Weights of a small GPT-style language model, trained from scratch on English Wikipedia.
Training: a variant of Adam for these matrices, 542M tokens.
MLP neurons of a small language model. Each row is named by its layer, matrix (up: input weights) and neuron, and shows model dimensions 80-207. Each number is 128 + 32 x the weight over its row's rms, rounded and kept within 0 to 255.
After each neuron's rows, "fires in" lists the words (lower case) most often at its 100 highest values on Wikipedia text that the model never trained on. A number after a token or word is its count.

L4.up153 [178 148  98  88 156 119 113 187 155 108  80  82 134 118 120 177  71 148 121 155  85 101 145 146 132 138 130 155 183 178 127 102 137 137 132 115 111  57 146  73  67 166  87 132 155 143 167 131 183 114  73 145 118 157 161 153 146 167 121  82 166 199 137  87 139 128  89 214 128 100 160 182 138 138  67 164 134  98 156 119 174 105  89 171 104  72  85 127 146 113 140 112 174 131 151 122  96  86 149  92 148 117 145 137 191 193 156 151 144 122 143 119 134 115 131 112 117 138  73  55  89  72 120 120 100 106 129 120]
fires in: "later" 26, "part" 13, "not" 13, "result" 8, "ref" 5, "other" 4

L7.up570 [165 150  75 135 173 173  78 114 144  79 101 207 129 128 117 191 126  82 139 168 139 122 137 113  70 130 130 123 148 146 135 113  70 117 145 135 132 169 169 151  65 121 138 141 106 105  80 112 151 133 121 144 130 130 104 134 144  73 156  39 150 180 165 159 157 140  78  97 106 135 122  60 148 142 127 165 139 154 143  93 125 119 115 134 114 128 116 121 115 115 178 148 111 158 156 127  78  85 125  89 143 134 103 154 122 168 100  74 128 125 147  53 116 134 118  85 122  98 134 112 180 154 122 148 147 126 103 158]
fires in: "war" 16, "gold" 12, "world" 8, "m" 8, "medley" 7, "bronze" 5

L12.up515 [128  74 114 133 167 167  99 164  64 115 153 117 166 206 113 130 123 126  92 164 149 144 172 143 141 119  96  85 126 123 128 149  75 110 130 146 106 108 106 134  94  65 106 101  66 142 138 143 116  99  87 175 141 119 163 122 182 112  80 182 105 133 106 105 175 166 112 134 109 107 108 111 103 125 125 110 152 188 119  95 159 148 185  80 137 105 173 114 180 155 122 123 141 218 182 103  69 101 144 133 114 125  56  92 177 140  96 144 152 147 127  78 100 140 157  88 135  85  97 108  93 117 156  80  94  66  98 140]
fires in: "of" 52, "for" 13, "as" 6

L8.up486 [ 67 117 140  77 125 138 116 115 121 116 101 164 222 127  80 132 166 111  91 101 124 118 129  98 120 105 150 135 159 116 196 158 134 132 122  97  96 184 116 113 169  86  93  92  75 142 150 163 100 131 162 127 129  71 140 127 120 113 156 100  63 162 159 115  94 120 186 133 112 143 116 132  80 148  95 135 139 145 105 134 217 168 114 103 124 134 145 164 175 168 102 120  93  59 178 164 111 138 151 138  73 128  94 180 174 157 141  86  80 147 194 131  88 123 144 166 131 112  93 120 203 113  86 114 100 137 144 173]
fires in: "of" 18, "in" 14, "as" 13, "football" 4, "professional" 4

L7.up728 [116 126  67  71 140 136 133 123 149 125 129 191 111 118 103 214 106  72 188  95 138  97 163  63 169  94 132  83 149 168 116 166 112 157 137  24 139 113 139  89 143 110 164  68 117 155 120 121 167 131 138 136  80 115 119 114 136 148 151 120  98 126 130 183 148 130 107 134  92  96 149 115  90 139 134 158  90 111 134  94 123  92  60 104 180 177 132 126 112  79 116  86 158  99 116 158 108 104 178  97 115  52 109  95 124 143 122 106 174  85 185 105 145 158  79 163 108 137 142  91 136 115 119 129 137  84 125  83]
fires in: "1" 20, "song" 13, "party" 8, "book" 7, "he" 6

L2.up901 [168 146 190 127 101 115 100 105 139 143 151  96 155 118 133 142 153  92 130 175 149 121 126 133 126  61 113 124 130 117 117 127  85 163 175  79 100 107 154 141  63 126 108 142 173 109 113  79 122 124  96  63 126 140 153 182  80 136 177 152 151 148 122 153 124 119 145 141  97 116 191  55 129  81 161 118  95 110 136 102  72 152  85 134 167 157 174 170 117 106  96 189 102 149 142 129 148 150 163 150 109 145  68 123 138 157 149 110 121 124 172  65 179 120 111 119 139  92 118 177 218 100 118  91 128  43 114 107]
fires in: "high" 19, "gold" 12, "record" 9, "bronze" 6, "medal" 6, "jump" 5

L9.up456 [155 108 121 127  80  77 138 115  98  72 180 143 183 136 146 203 172 105 132 147 128  94 103 106 189 117 135 161 130 137 127 116 140 118 154 161 141 128 157 151 163 165 133 149 105 134 136  99 115 116 124 157 140 102 155 129  89 160  98 128 122 169  80 113 167 119 152 139 154 136 208  96 121 165 126 159 103  69 102 120  89  89 132 146 168 144 164 103  72 121 139 103 146 178 174 168  83  75 118 119 128 105 111 166  93 203  83 129 162 104 131 135  99 128 166 124 129 171 164 161 100 172 129 106 100 109  98 175]
fires in: "as" 22, "even" 11, "especially" 7, "than" 7, "each" 5, "out" 5

L4.up1009 [180 115 157 146 127  83 120 191 150 103 165 159 205 113 117 187 105 140 159 135  91  97 128 148 188  95 134  64 118 121 105 122 154 111 140 137 150 153 177 160 141  67 112 109  84 133 174  99  91  84 166 106 121 143 119 110 116  84 144 139 121 118 154 182 147 121 152 120 126 179 147 134  89 188 115 110 128 115 174 115 155 147  89 122 117  85 182 132 179 130 174  81 103 140 148 105 101 103 203 131 145  96  60 115  88 122  82 121 123 105  59 153 124  77 109   7 103 159 104  54 103 143 118 151  92  65  89 171]
fires in: "the" 38, "u" 7, "puerto" 5, "american" 5, "native" 5

L10.up717 [162 112  79 124 172  66 130 162 130 168 122 115 157 125 114 145 162 107 159 158 184 141 154 129 110 155 106 137 116 189 138 111  35 125 146  70 155 136 175  83 138 170 102  84 130  62  95 129 121 142  81 106 118 187  69 119 146 153 114  73 178  90 107 108 103  87 118 105  87 122 188 118 189  79  94 178 152 123  79 135 199  91 112  78 133 118 140 151 124  63 129 154 127 107 132  97 110 122 153  86 133 147 170 167 146 166 140  82  94 121 164 147 134  87 137 149 146 138 117 193 101 154  86  83 158 141 141 151]
fires in: "at" 36, "in" 11, "anomia" 5

L9.up155 [ 96 104  75  88 105 119 113 124 123 111 188 145 141 129 121 205 156 170 128 131  82 158  89 127 136 182 124  84 149 138 143 136 119 103 155 135 155 165 119 103 155 147  91  96  82  92 132 159  87 140 186 159 126 142  98 113 128 144 125 117 167 136 105 105 129  97 172 165 121 134 162 125 157 180 165 173 109 142  27 126 138  79  93 121 169 120  74 134 117  61  48 154 155 116 149  79 118 110 124 180 101  97 148 178 174 119 126 128 142 115 126 160  98 126 135 128 112 142 104 142 116 139  82  93 154  98 103 127]
fires in: "to" 42, "help" 9, "helped" 5, "tells" 4, "told" 4, "helping" 4

L12.up616 [102 109  85 107 164 104 153 124 133  62 139 152 141 118  97  77 103 139 112 159  80  79 136  63 155 117 113 137 132 104 132 159  69 167 155 106 116 130 104 122 100 136 116  97 119 113 134  77 152  99 106  43  99  22 124 150 156 136 131 120 157 154  71 133 115  57  96 169 141 197 187 105 140 140  88 214 114  68 127 140  80 103 117  94 130 160 103 143  99 131 100 150 147 110 183 157 127 115 134 115 166 125 154 115 164 121 111  53 101 137 167 121 109  79 101 160 123 158 120 106 163 149 105 153 129 127 138  95]
fires in: "was" 53, "is" 12

L7.up166 [146 102  81  60 108 128 116 122 117 115 118 139 187 101 138 173 162 159 137 135 156  94 144 113 146 113 158 173 146 151 140 142 142 123 243 123 149 131 142  99  97 148 128 124 138 133 162 141 173 128 192 187  89 173 194 137 108 133 132 107  69 147 122  68 119 131 141 194 101 132 100 163 135 176 193 117 115 119  61 131 113  90 142 159 161 144  66 123 115  84 125 119 126 152 143 146  92  98 114 115  67  92 197 108 135 187 119 119 127  85 146 101 163 176 164 159 203 145 173 131  83 136 140 131 146 133 123 136]
fires in: "also" 36, "that" 17

L12.up733 [ 68  69 146 134  59 103 117 135 120 128 159 115 157 122 131 122 116  75 127 139  98 179  85 122  60 156 121 153 105 157 146  96 141  61 175  76 140 126 140 146 104 151 107 150 135 107 136  98 147 151 113  69 199 159 117  92 153 100 222  95  90 178 128 127 122 126  85 162 120 148  99  83  93 104 138  71 129 117  87 114 161  52 193  92 159 154 134 123 152 129 139 120 148 125 197 136  88 206 160  95 140 192 154 110 131 136 121 121 125 130 176 122 114 125 133 138 127 165 118 165  60 179 136 124 142 149 127 156]
fires in: "was" 47, "became" 7, "received" 6, "began" 4, "s" 4

L4.up730 [107  98 143  92 108 174  48 136 159  88 115 114 189 101 114 100 149 104 149  93 174 138 128 122  72  92 159 119 164 145 192 183 125 128 159  65  93 118 121 127 134 101 135  64 151 116  99 166 103 115 115  67  66 121 166 153 124  77  86 181 134 152 139 183 138 101  94 151 110 156 171  85 175 119 102  96 118 118 144 175 202 133  93 117 175 148 103 145 145  99  83  65 124 112 132 164 123 113 106 149 166 122  86 129 149 133 117 152 136 122 158 142 137 105 100  96 137  91  99 143 145 171 113 106 106 144  90 100]
fires in: "place" 18, "player" 12, "team" 7, "defender" 5, "time" 4, "number" 4

L12.up441 [116 146 144  98 111 165 145 168 113 140 104 146 121  86 114  78 142 136 131 130 179 104 113 104  87 151 123 111 142 165 180 104 148 128 120  95 108  86  89  97  96 221 118 178 133 150 104 117 134 103 141 194  96  51 157 168 129 153 164  82 121  96 120  95  84 182 125 175 122  98 103  63 142 105  93 153 165  75 122 131 155 140 117 105 133 138 127 139 126 144  96 209 107 111 157 139 155  82  64 130 133 129 147 173  94 123  82 148 146 136  81 101 110 139 159  87 183 122 132 150 111 111 112  92 116  93 102 102]
fires in: "well" 26, "such" 14, "known" 13, "website" 8

L2.up984 [140 181 110 152 105 114  75  79 115 177  83 158 101 174  89 143  22  73 161 115 115 113 112  74 174 105 105  47 158 130 191 168  98 107 135 126 125  87 142 139 165 152 125 135  67 187 113 121 130  91 149 127 135 113 129 121 106  90 172 144 133 132 136 132  98 100  69 134  95 103 128 149 121 126 121 117 114 129  74 116 202 102 159 155 131 142  99 135  99 112 175 122  63 126 145 108 138 164 139  71 131 152 168 103 108 179 165 128 129 115 164 124 135 116 197  58 122  95  99 131 123 165 115  95  50 112 133  84]
fires in: "there" 38, "santa" 8, "ambassador" 8, "life" 5

L11.up731 [118 168 111 123 147 120 171 106 116 111 133 117 171 192 110 166 145  80  41 152  99 163 111 112 128 138 152  92 149 108  97 151 107 110 200 176 171 179 136  90 147 122  96  98 112 140 125 182  76  98 146  77  48 155 105 150 115 160  98  89 103 144 153 108 144 103 122 128 190 171 185 120 152 118 157 132 100 160 141 110  92 152 151  92  84 147 134 143  93 161  93 129 167 179 162 120 112 160 133 140 128 168 114 137 116 115  91  77 176 105 128 138 117  50 130 160 166 109 150 142 122 108 140 160  99 120  93 143]
fires in: "as" 41, "is" 9, "most" 8, "and" 5

L7.up473 [105 124 122 111  80  97  74 149 136 113 154 145 107 125 115 138 137 127 163 164 135  93  97 127  97 118 129 137 149 131  95 181 142 130 123 104 180 180 107 118 183 118 101 178 135 118 145  87 150  67 125 122 126 104 118  96  88  85 122 162 105 146 128 122  99 110 142 108  35  99 141  91  96 104 127 142 130 163 110 124  93 135  59 107 173 147 154 166 121 154 121 134 166 102 142 194 111 127  88 161 124 157  65 119 104 130  71 141 202  92 140 127 131  98 118 156 132 143 127 144 193 111 120 148  87 105 107 189]
fires in: "0" 30, "high" 11, "scored" 9, "w" 5, "score" 4

L4.up575 [180  58 117  99 186 117 125 158 116 123 110 188 114 125 117 169 119 136 107 135 121 123 193 167 105 169 116 175 131 122 125 154 111  94 167 141 197 141 155 151  84 102  93 106 100  87 207 103 121  61 138 124 159 124 143 141 194 139 102 137 113 155 152 139 101 114 119 172  89  83 143 190 163 115 112 125  95 124 174 121 105  88  97  92 132 163 129 135 109 124 160 151 166 123 143 124  96 100  94 115 110 108  97 131 173 152 150 110  92 122 150  88 123 107 134  83  85 151 114  92  79 129  86 160 119 122 129  93]
fires in: "world" 19, "states" 9, "river" 8, "country" 5, "sea" 5, "southwest" 4

L12.up367 [ 99 140 115 138 153 156 151 147 191 116 133 194  65 155  90 161 161 129  84  79 122 164 153 147 105 120  90 168 167 124 188 140 124  81 132  64 123 163 115 132  95 120 115 153 142 158 128 175 103  93 150 110 116  88 128 104 110 156 134 161 122 122 161 173 129 110  88 154 139 143 162 147 159 141  77 110  88 129  97  95 142 129  75 113  74 158 132  93 168 137 142 136 145 182 152 161 108 124 108  78 140 129 172 152 177 184 135  89 155 125 143  96  53 128 140 158 158 144 177  97 129 147 106 151  97  92 148 114]
fires in: "known" 39, "used" 8, "ultratop" 4

L4.up779 [166 163 142 136 123  87  86  99  58 113 171 122 122 146 123 141 192 110 174 125 113  95 203  74 166  61 106 176 105 145 166 112 126  75 147 113 128  92 149 147  86 164 110  73 110  91  78  45 193  80 138 173 118 116 129 162 109 153 103 132 122  87 135 137  90  98  74 142 121 141 172  95 117 130 161 132 104  98 117 167 126  82 138  91 139 162 147 134 120 156 105 130 102 106 154 110 164 103 139 142 210 139  87 113 153 111 133 167 154 122 111 151  82 143 152 131 186 130 123 144 123 142 133 139 102  88 125  38]
fires in: "early" 31, "late" 19, "eastern" 6, "old" 4

L2.up4 [152 126 180 123  80 155  78 107  85 178 108 152 188 167 179  91 134  96  96  84 104 127 171 137  77 109 125 117 169 117 130 221 196 141 126 102 122  87  91 145 137 141  97 174 149 140 121 128 183 171 148 148 121 114 119 126 126  60 174  91 126 130 135 152 160 177 113 134  76 172  87 131 136 135 119 112 118 150 132 116 114 136  93 145  89 134 148 137 109 176 190  77 132 124 133 159 106 111 137 111 108 123 121 117 146 104  99 170  79 143 175 161 150 179 152 138 118  74 155 121  95 158  87 145 132 108 108 139]
fires in: "that" 28, "which" 18, "and" 12

L12.up302 [144 142 120 134  75 103 135 129 143 100 151 147 189 177 144 169 130 112 131 103 140 177 159 104 167 198 115 187 161 134 162 167 130 150 105 166 179 163 134 104 138 123 163  50 123 107  93 143 146 138 124 147 101 125  97 164  78 119 100 207 160 105 131 174 127 137 113 138 153 162 167 151 184  75  66 138 105 155 123 151 172 116 120  49 107 120 175 154 144 124 144  77 196 152 145 125 133 150 128  83  79 112 120 149 153 166 101 145 104  61  62 138 137 117 161 140 142 123 129 130 145 127 146  86  70 149 139 180]
fires in: "as" 53, "the" 14, "an" 6, "in" 5

L8.up77 [151 124  78  77 128 150 184  92 126 112 112 187 126  80 101 188  87  94 149 153 107  97 122 104 155 104 151 149 120 185 146 214 151 111 155 115 111 120 183 152 140 112 111 130  52 142 120 205 150 102 107  42 111 114 130 125 181 101 126 146 152 137 158 105 113  91  36 130 173 108 145 160 150 144 121 107 108 111  71  91 143 131 165 137 152 120 146 151 134 122  98 139 204 126 133 107 133 127 149 115 133 124 147 119  96  91 141 130 160 134 100 131 149 101 124 172 150 148 139 117 152 159 116 152  91 170 103 116]
fires in: "years" 17, "later" 9, "life" 8, "so" 8, "wife" 7, "time" 7

L2.up250 [199 122 117 107  77 121 168 180 108 120 130 176 111  84 139 175 128 168 140 126 173 128 130 137  90 109 106  86  87 207 198 119 145 111 175 117 104 176 116 122 140  86  84  39 118 152 131 108 137 141 168 124 123 122 128 124  96 111 142  83 119 148 129 112 156 128 147  79  88  90 110 105 162 173 147 121 109  85  95 159 156 123 163 151 143  80 134 136 150 139 128 131  89 108 191 131 156 151 139  90 108 136  60 181 111  51 166 115 171 116 143  87 152 168 171 140 140 126  97 155 164  98 114  98 136 153 140 127]
fires in: "president" 29, "after" 27, "before" 11, "bishop" 7, "while" 5

L9.up474 [151 174 112  85 115 141 127 164 138 113 130 157 107 158 153 141  91  88 112  87 146  75 108  68 156 129  78 115 105 117 114 145 151 132 145  75 139 171 141 119 139 152 132 152 114 154 152 108 110 110 169 137  52  63  99 154 160  97 177  48 173 157 139 169 213  86 143  84  65 113 145 143  90 165 150 132 104 135 162  87 147 139  88  84 117 137 111 162 161 106 145 129  63  67 119 129  99 178 158 117  82 134 131  64  94 121 123  72 198 126 128 104 100 146 129 134  47 134 103  84 119  80 121  95 116 134 137 148]
fires in: "it" 39, "building" 6, "project" 5, "album" 4, "0" 4

L8.up725 [ 89 124 150 107  92 126 115 177  93  88 166 145 167 146 121 114 159  42 219 113 137 137 161  73 137 122 142 145 169 161 127 188 116 141 122 154 125 148 139  96 144 139 164  64 154 135 135 141 145 145 158 149 100  86 100 159  89 157 126 167 133 193 103 140 136 132  77  85 134 133 193 180 116 138 136 168 136 149  95  96 155 122 137 108 128 129 124 121 177 125 105  54 114  87 134 170  93  29 144 128  78  91 110 151 129 163 123 128 137 134 123 157  94  82 153 102  74 140 153  98 113  88 108  77 117 116  45 156]
fires in: "one" 25, "the" 21, "aphasia" 4

L7.up773 [ 61 138 128 119 154 135 199 123 195 132 150 130 133 160 124 161  93  76 182 134 135 139 159 164 117 230 152  78 137 139 101 155 114 151 115  85 147 197 160 151  96 166 123 126  88 137  98 132  81 134 112 139 148 113 109 107  63  81 191 137 109 138 102 153 137 150 143 157 125 149 145 151 115 134 180 165  72 178  96 145 140 155 118 111 154 172 143 115 118 134 123 128 108 121 154 173 140 129 180 125 122 122  90 114 116 134  91 124 171 124 152  67 135 125 145 151 131 122 143 132  74  48 108 146 105 113 114 164]
fires in: "with" 39, "received" 8, "uses" 5, "provided" 4

L7.up74 [139 140 130 155  99 104  70 120 155  81 110 138 183 104 120 132 163 116 141  93 122 112 112 102 120 145 106  95 146 152 136 164 139 124 107  85 205 121 161 135  78 155  88 152 108 148 130 155  94 153 160 160  67 129 128 163 160 182  98 170 115 204 159 154 128 102 111 146 131 107 151  94 119 187 113 126  95 176 143 133 143 129  87  30 121 105 160 121 118 113 145 172 138 134 164 153 101 106 170 130 157 135 111 121  82 123 138 158 118  78 118 113  71 111 142 161 182 147 135 160 146 155 143 110 125 158 137 104]
fires in: "as" 28, "the" 26, "l" 19

L4.up825 [184 145 177  97 112 106  46 173 131 114 141 120 156 146 104 154 182 112 150 139 128  77 156 116 123 111 153  95 128 144 140 168 130 164 147 179 144 150 144 124 121 114  99 118 120 133 138 132 107 122 130 130 122  68  63 104 108 171 104  36 158 180 141 124  89 147 119 146  89 134 128 150  97 132 117 120 140 193 118 107 149 133 166  67 110  64 127 122 135 149 154 118 134 143 177 145 126 102 147  64  94 131  79 114 107 185 112 146 114 119  60  74 166 116 164  61 123 126 125 134 163 133 102 104  48 103  86 132]
fires in: "made" 18, "high" 15, "score" 5, "time" 4, "wrote" 4, "stated" 4

L2.up288 [172  95 143 116 109 116 148 145 116  92 115 151 193  94 140 149 155 100 140 117 188  99 157 143 140 134 114 123 161 168 117 124 149 162 152 166 155 123 153 145  97 149 148 127  81  76 160 134 116 153 170  88  49 132 164 144  81 184 106 131 111 142 172 108 187 133  96 134 129 198 143 105 157 165 171 116 122 144 107 138 123 119 217  49 166  99 128 137 107 121 105 113 117 106 150 186 129  75 151  64 159  92  96 175 145 117  57 119 147 149 100  89  78 168 123 104 134  83  92 131  91 194 117 147 139 176 142 133]
fires in: "as" 76, "history" 5

L7.up853 [168 108 123 147 108 112 114 200 167  72 129  96  98  96 113 127 192  77 131  91  94 127 186  74 102 123  87 143 140 135 121 104 123 124 146 153 157 128 164  92 113 116  63 137 125  82 127 149 138  85 118 107 145 149 150 156 151 164 118 157 106 151 148 104 109  77 145 115 114 188 193 164 159 137  88 205 127 126 166 137  89 120 131 130 120 123  97 167 143  85 130  79 165 150 146  56 112 135 120 195  82 127  89 155 130 169 113  98 107 148 137 105 123  66 208 153 141 187  83 125  91  98 121 171 103 103 107 123]
fires in: "that" 20, "st" 13, "same" 11, "stetter" 8, "endless" 5

L12.up877 [132 123  92 122 127 115 163 128 189  76 128 132 144  42 172 126  66 132 113 113 155 142 130 114 175 170 125 169 166 150  98 104 131 107 189 128 135 148  99  86 113 133 102  98 133 168 150  93 117 136  96 125 122 146  93 141 147 129  81 141  96 170 149 136 132 147 127 151 101 162 137  58 139 166 115 144 131 132 114 147 148 160 151 127 175 113 122 157 136 150  99 182 173 163 155 159 120  89 115  35 143 119 149 162 130 119  73 102 108 108 182 164  89 125  80 181 147 123 154 136  94 118 101 106 180 185 118 113]
fires in: "been" 19, "part" 13, "is" 8, "also" 6, "be" 4

L4.up113 [172  89 148 127  53 132 117 146 158 127  82 142 137 151 119  75 137 102 114 111 184  97 116 111 141 139 152 114 145 119 149 161 108 166 197 137 161 161 117  99 107  87 144 199 104  96 117 133 103 151 116 142 107 137 148  97 128 109 134  25 107  71 133 136 156 148 101 101 114 146 136 131 111 152 143 155 129 152 146 116 121 189 215 118  99 130 145 135 158 109 152 101 119 122 145 180 148 117 109 101 130  82 143 138 127 135 134 144  97 158 119  95 121 134 173 118 142  99 173 135 149 109 108 144 104 139 155 185]
fires in: "and" 57

L2.up646 [148 180 106  91 120 159  71 174 170 130 127 211 131  84 130 138 106 125 134 192 183 106 130 160  90 106 123  78 123  86 150  87 142 152 169 108 159  94 137 155  76  39 102 137 148  94 183 129 121 126  96 142  79  99 126 147 135 176 143 120 166 109 165 136 176 138 111 122  74 141 119  65 123 121 142 117 127 149 101 126 127 143 112  88 167 114 183 121 115 104 172 128  90 130 117 145 145 100 129 126 103 112 101 105 100 165 140  74  99 155 187  72 108 165 123  92 147  85 130 112 211 122 118 136  61 111  91 163]
fires in: "college" 20, "final" 8, "university" 8, "degree" 5, "title" 5, "tech" 5

L9.up254 [189 140  34 133  87  72 108 199 123 123  88 119 172 159 148 193 184 110 113 161 179 114  83 188 117 135 114 144  86 128 103 144 111  78 152 106 204 115 138  91  60 151  99 112  87 122  74 108 131 101  95 152 164 131 163 131 119 157 129  99 126 140 137 154  93 132 145 140 128  79 129 158 116 108 220 151 129 114 105  98 142 138 121 129 107 138 139 124 141  71  97 131 115 174 176 134 124  93 129 132 158 126  97 125  75 168  88  87 127 131 130 140 121  48 158 161 111 167 141 196 120 139 137  85 112 138  67 138]
fires in: "made" 15, "make" 14, "had" 7, "that" 7, "makes" 6, "have" 6

L4.up658 [134  87  94  47 101 118 162 139  89 114 193 135 196  83 134 117 128  98 209 108 200 115 150 125 136 154  92  91 171 162 136 173 119 105 120 183 162 172 122 109  91  33 171 121  57 112 116 133  95 128 166 110  89 130 144 146 159 188 138 142 114 151 120 125 176 116 144 154 109 143 166 162 106 157 113 105 145 121 124 147 129 165 116  65 189 112 142 121 161 118 119 118 141 103 162 147 121 137 161 135  96 121  81 168 164 145  32 134 149 131 115  99 119  78 133  32  87 159 125 190 134 133 143 106 168 172 105 156]
fires in: "into" 35, "through" 8, "for" 7, "during" 6, "as" 5, "to" 4

L7.up549 [106  83 114 100 132 125 146 152 124  93 184 196 101 109 105 148 103 111 131 140 123 143 121 140 131 116 108 146 148 102 149 121 131 122 142  75 129 149 103 162  98  92 111  72 182 101 104  83 135 126 121 128 127 102 120 140  99  78 136 117 115 122 176 101  94  72 155  77 116 142 120  64 136 144 172 179  49 116 137 127  66 114 141  74 144 124 141 189 189 100 141  97 134 137 131  37 123 114 167 170 202 128 100 120 105 150  90  84 158 112 114  92  99 157 134 123 111 133 128 123 206 113 132 112 176  87 123 150]
fires in: "university" 29, "college" 8, "school" 6, "andean" 5, "phd" 4

L4.up898 [148 175 114 110 119 133 109  77 168 168  91  98 105 214 123 169 139  53 132 116 141 102 128 134 142 152 120 121 142 191 122 146  98 104 125 107 189 140 122  77 112  95 116 153 147 137 117 105 150 170 144 113  50 124 106 106 164 162 185 104 108 110 136 190 158 160  81  77 113  86 114 123 111 131 138  46 120  73 105 113 119  88 118 175 166 132 120  99 155  95 131 117 127  82 160 160 111 105 138  97 179 102 111 137 135 154 120 113 205 106 124 122 116 144 129 157 118 130 119 109  63 140 117 102  99 118 138 115]
fires in: "which" 34, "film" 17, "book" 4

L2.up896 [157 101 150 106 122 134 152 124 102  97 138 149 134 137 121 122  97 150 121 154  94 109 168 129  94 158 101 128  89 171 117  59 149 127 151  94 161 101 166  78 143 108 148 144 115  84 146 161 148  78  70 131 101  74 112 110 151 100 141 112 132  75 144 145 171 131 138 101 132 127 151  95  90 127  93 114 135 156 113 135 154 167 156 104 156  93 142 156 130  72 165 113 155 123 141 117 168 153 184  55  93 162 160 103 158 145 111  94  88 132 169 111 120 114 112 115  97 126  94 109 109 197 112 149 167  96 150 136]
fires in: "no" 33, "website" 13, "t" 10, "single" 9, "or" 4

L2.up971 [133 134  93  93 113  71  99 209 133  78 121 120 172 101 121 158 167  82 134 138 170  53 166 108 181 115 128 111 164 149 143 111 100 138 157 129 150  86 164  93 105 114 133 103  96 120  94 190 115 113  93 144 174 127 137  88 120 154 150 125 165 129 129 179 193 131 119 114 105 154 179 129  67 151  81 162 174  84 167 137 122 201 172 171 134  98 156 145 154 110 170 110 119  98 162 126 101 128 174 111  82  72 107 120  93 101 125 133 193 127 107 107 124 109 118 142 145 179  59 121 118  88 115  97 133  47  87 155]
fires in: "if" 18, "both" 17, "any" 14, "each" 13, "every" 10, "either" 5

L2.up78 [165 115 157 120 112 141  95 145  94  83 151  80 115 148 112 171 189 147 136  74 125  81 123 165 132  80 122 106 143 132 121 114 132 131 213  57 147 184 160  80 141 173  87  77 114  42 179  86 147 107 124 143  78 148 136 162  98 104  92  92 149  77  92 132 118  99 141 127 138 180 154 110 176 163 116 126 107  99 137 143  87  67 106 114 151 123  88 150 135 130 145  78 120 144 156 171 125  87 103 106 107 101 100 124 140 106 117 138 179  65 109 116 126 140 112 179 142 124 101 106 120 164 110  92 145 109 113 137]
fires in: "in" 26, "later" 12, "at" 12, "after" 10, "early" 7, "may" 6

L2.up847 [131 124 140 118 101 100 179 173 119 145 138 114 143 158 157 112 123 123 140 167 124  91 118 145  96 112 128 120 156 163 126  76 136  39 129 147 147 151 127 138 116 129 134 161 139  78 143 170 117 135 107 120 146 130 131 118 127 114 111  96  96  93 145 136 163  74 124 139 127 106 138 118 133 139 155 170 100 110 169 255 135 101 159 102 176 121 121 130 184  98 130 104 120 103 122 142 127 127 135 113 148 115 123 132 133 136 118 116 105   7 120 123 109 100 111 126 157  88 102  87 149 106 255 128 112 128 106 131]
fires in: "of" 32, "to" 11, "with" 6, "for" 5

L10.up239 [112 135 142 124  87  83 122 119 109 137  79 119 184 211 113 116 161 152  94  74 186 114 100 134 166 137 153 105 137 134 143  91 121 120 137 108 136 143 120 101  69  81 129  95  99 142 155 165  87 110 151  86 214  83 138 135 121 104 102 104 115 180 177  62 152 127 150 177 155 124 111 129 117  84 171 158  57 163 102 131 149 147 218 145 118 115 141 112 115 135 110 146  89 112 136 143  60 139 136  40 121 127 149  67 100 154 167 133 118 110 143 112 124  85  99 161 128 134  97 151 133  89 147 176  74 134 167 143]
fires in: "as" 30, "for" 21, "first" 6

L10.up894 [165 146 104 162  97  54 120  91 106  92 110 124 161 140 119 179 126  97 138 117 127 122 190  49 177 111  99  90 135 135 142 129 134 119 115 124  87 132 167 106 152 144 128  70 125 135  62 192 154 122 196 128 142 126 118 192 129  90  93 182  98 186 120 170  70 142 109  89 106  87 188 116 120 159 209 148 111 110 141 116 177 123  79 147 151  97 123 125 125 151 129  86 126 222 156 151  50 127 116  82 106 110 126 159 133 138 102 118 138 129 167 152 130  75 108  99 185 114 154 149  80 147  74 173 122 141 114 122]
fires in: "of" 25, "one" 12, "in" 8, "order" 6, "part" 4, "under" 4

L4.up128 [138  75 182 116 145 124 131 144 132 118 156 109 100 178 121 155 132 144 143 146 204 115 137 147 135 170 135 118 100 153 133 130  99 121 140 135 164 135 107  65 109 169 108 165 118 108 144 102 116  99 118 164  91 123 129 148 117 127 120  46 102 179 134 148 123 127 136 134  95  83 124 111 149 169 165 115 130 169 143 145 135 150 150 106 147  44  63 135 113 128 132 155 107 145 135 108 125  99 122  76 153 118 117 139  69 200  87 155 141 106 113  83 113 155 130  62 166 170  81  71 168 144 136  95 147 156 106 165]
fires in: "record" 18, "made" 15, "addition" 5, "total" 4, "finarfin" 4, "make" 4

L10.up848 [132 122 163 132 104 123 109 174 166 144 141 139 147  86 115 143 149  91 129 109 125  81 109 106 166 184 111 129 161 109 199 155 131 115 122 115 196 135 195 122 145  97 114 128  66 151 139  91 156 106 150 116 133 166 101 114  99 143 136 165 137 148 150 130  61  49 120 133 138  84 102 111 141 114  90 138 158 149 101 117 189 104  53 119 168  75 153 117 161 128 124  75 120 174 184 151  83 141 140 118  99 142 152 167  99 187 104 157 139 126  98 152  72 129 178 164 155 141  98 153 194 116 130 124  10 106 124 134]
fires in: "according" 18, "on" 9, "over" 9, "due" 6, "mid" 5, "16" 5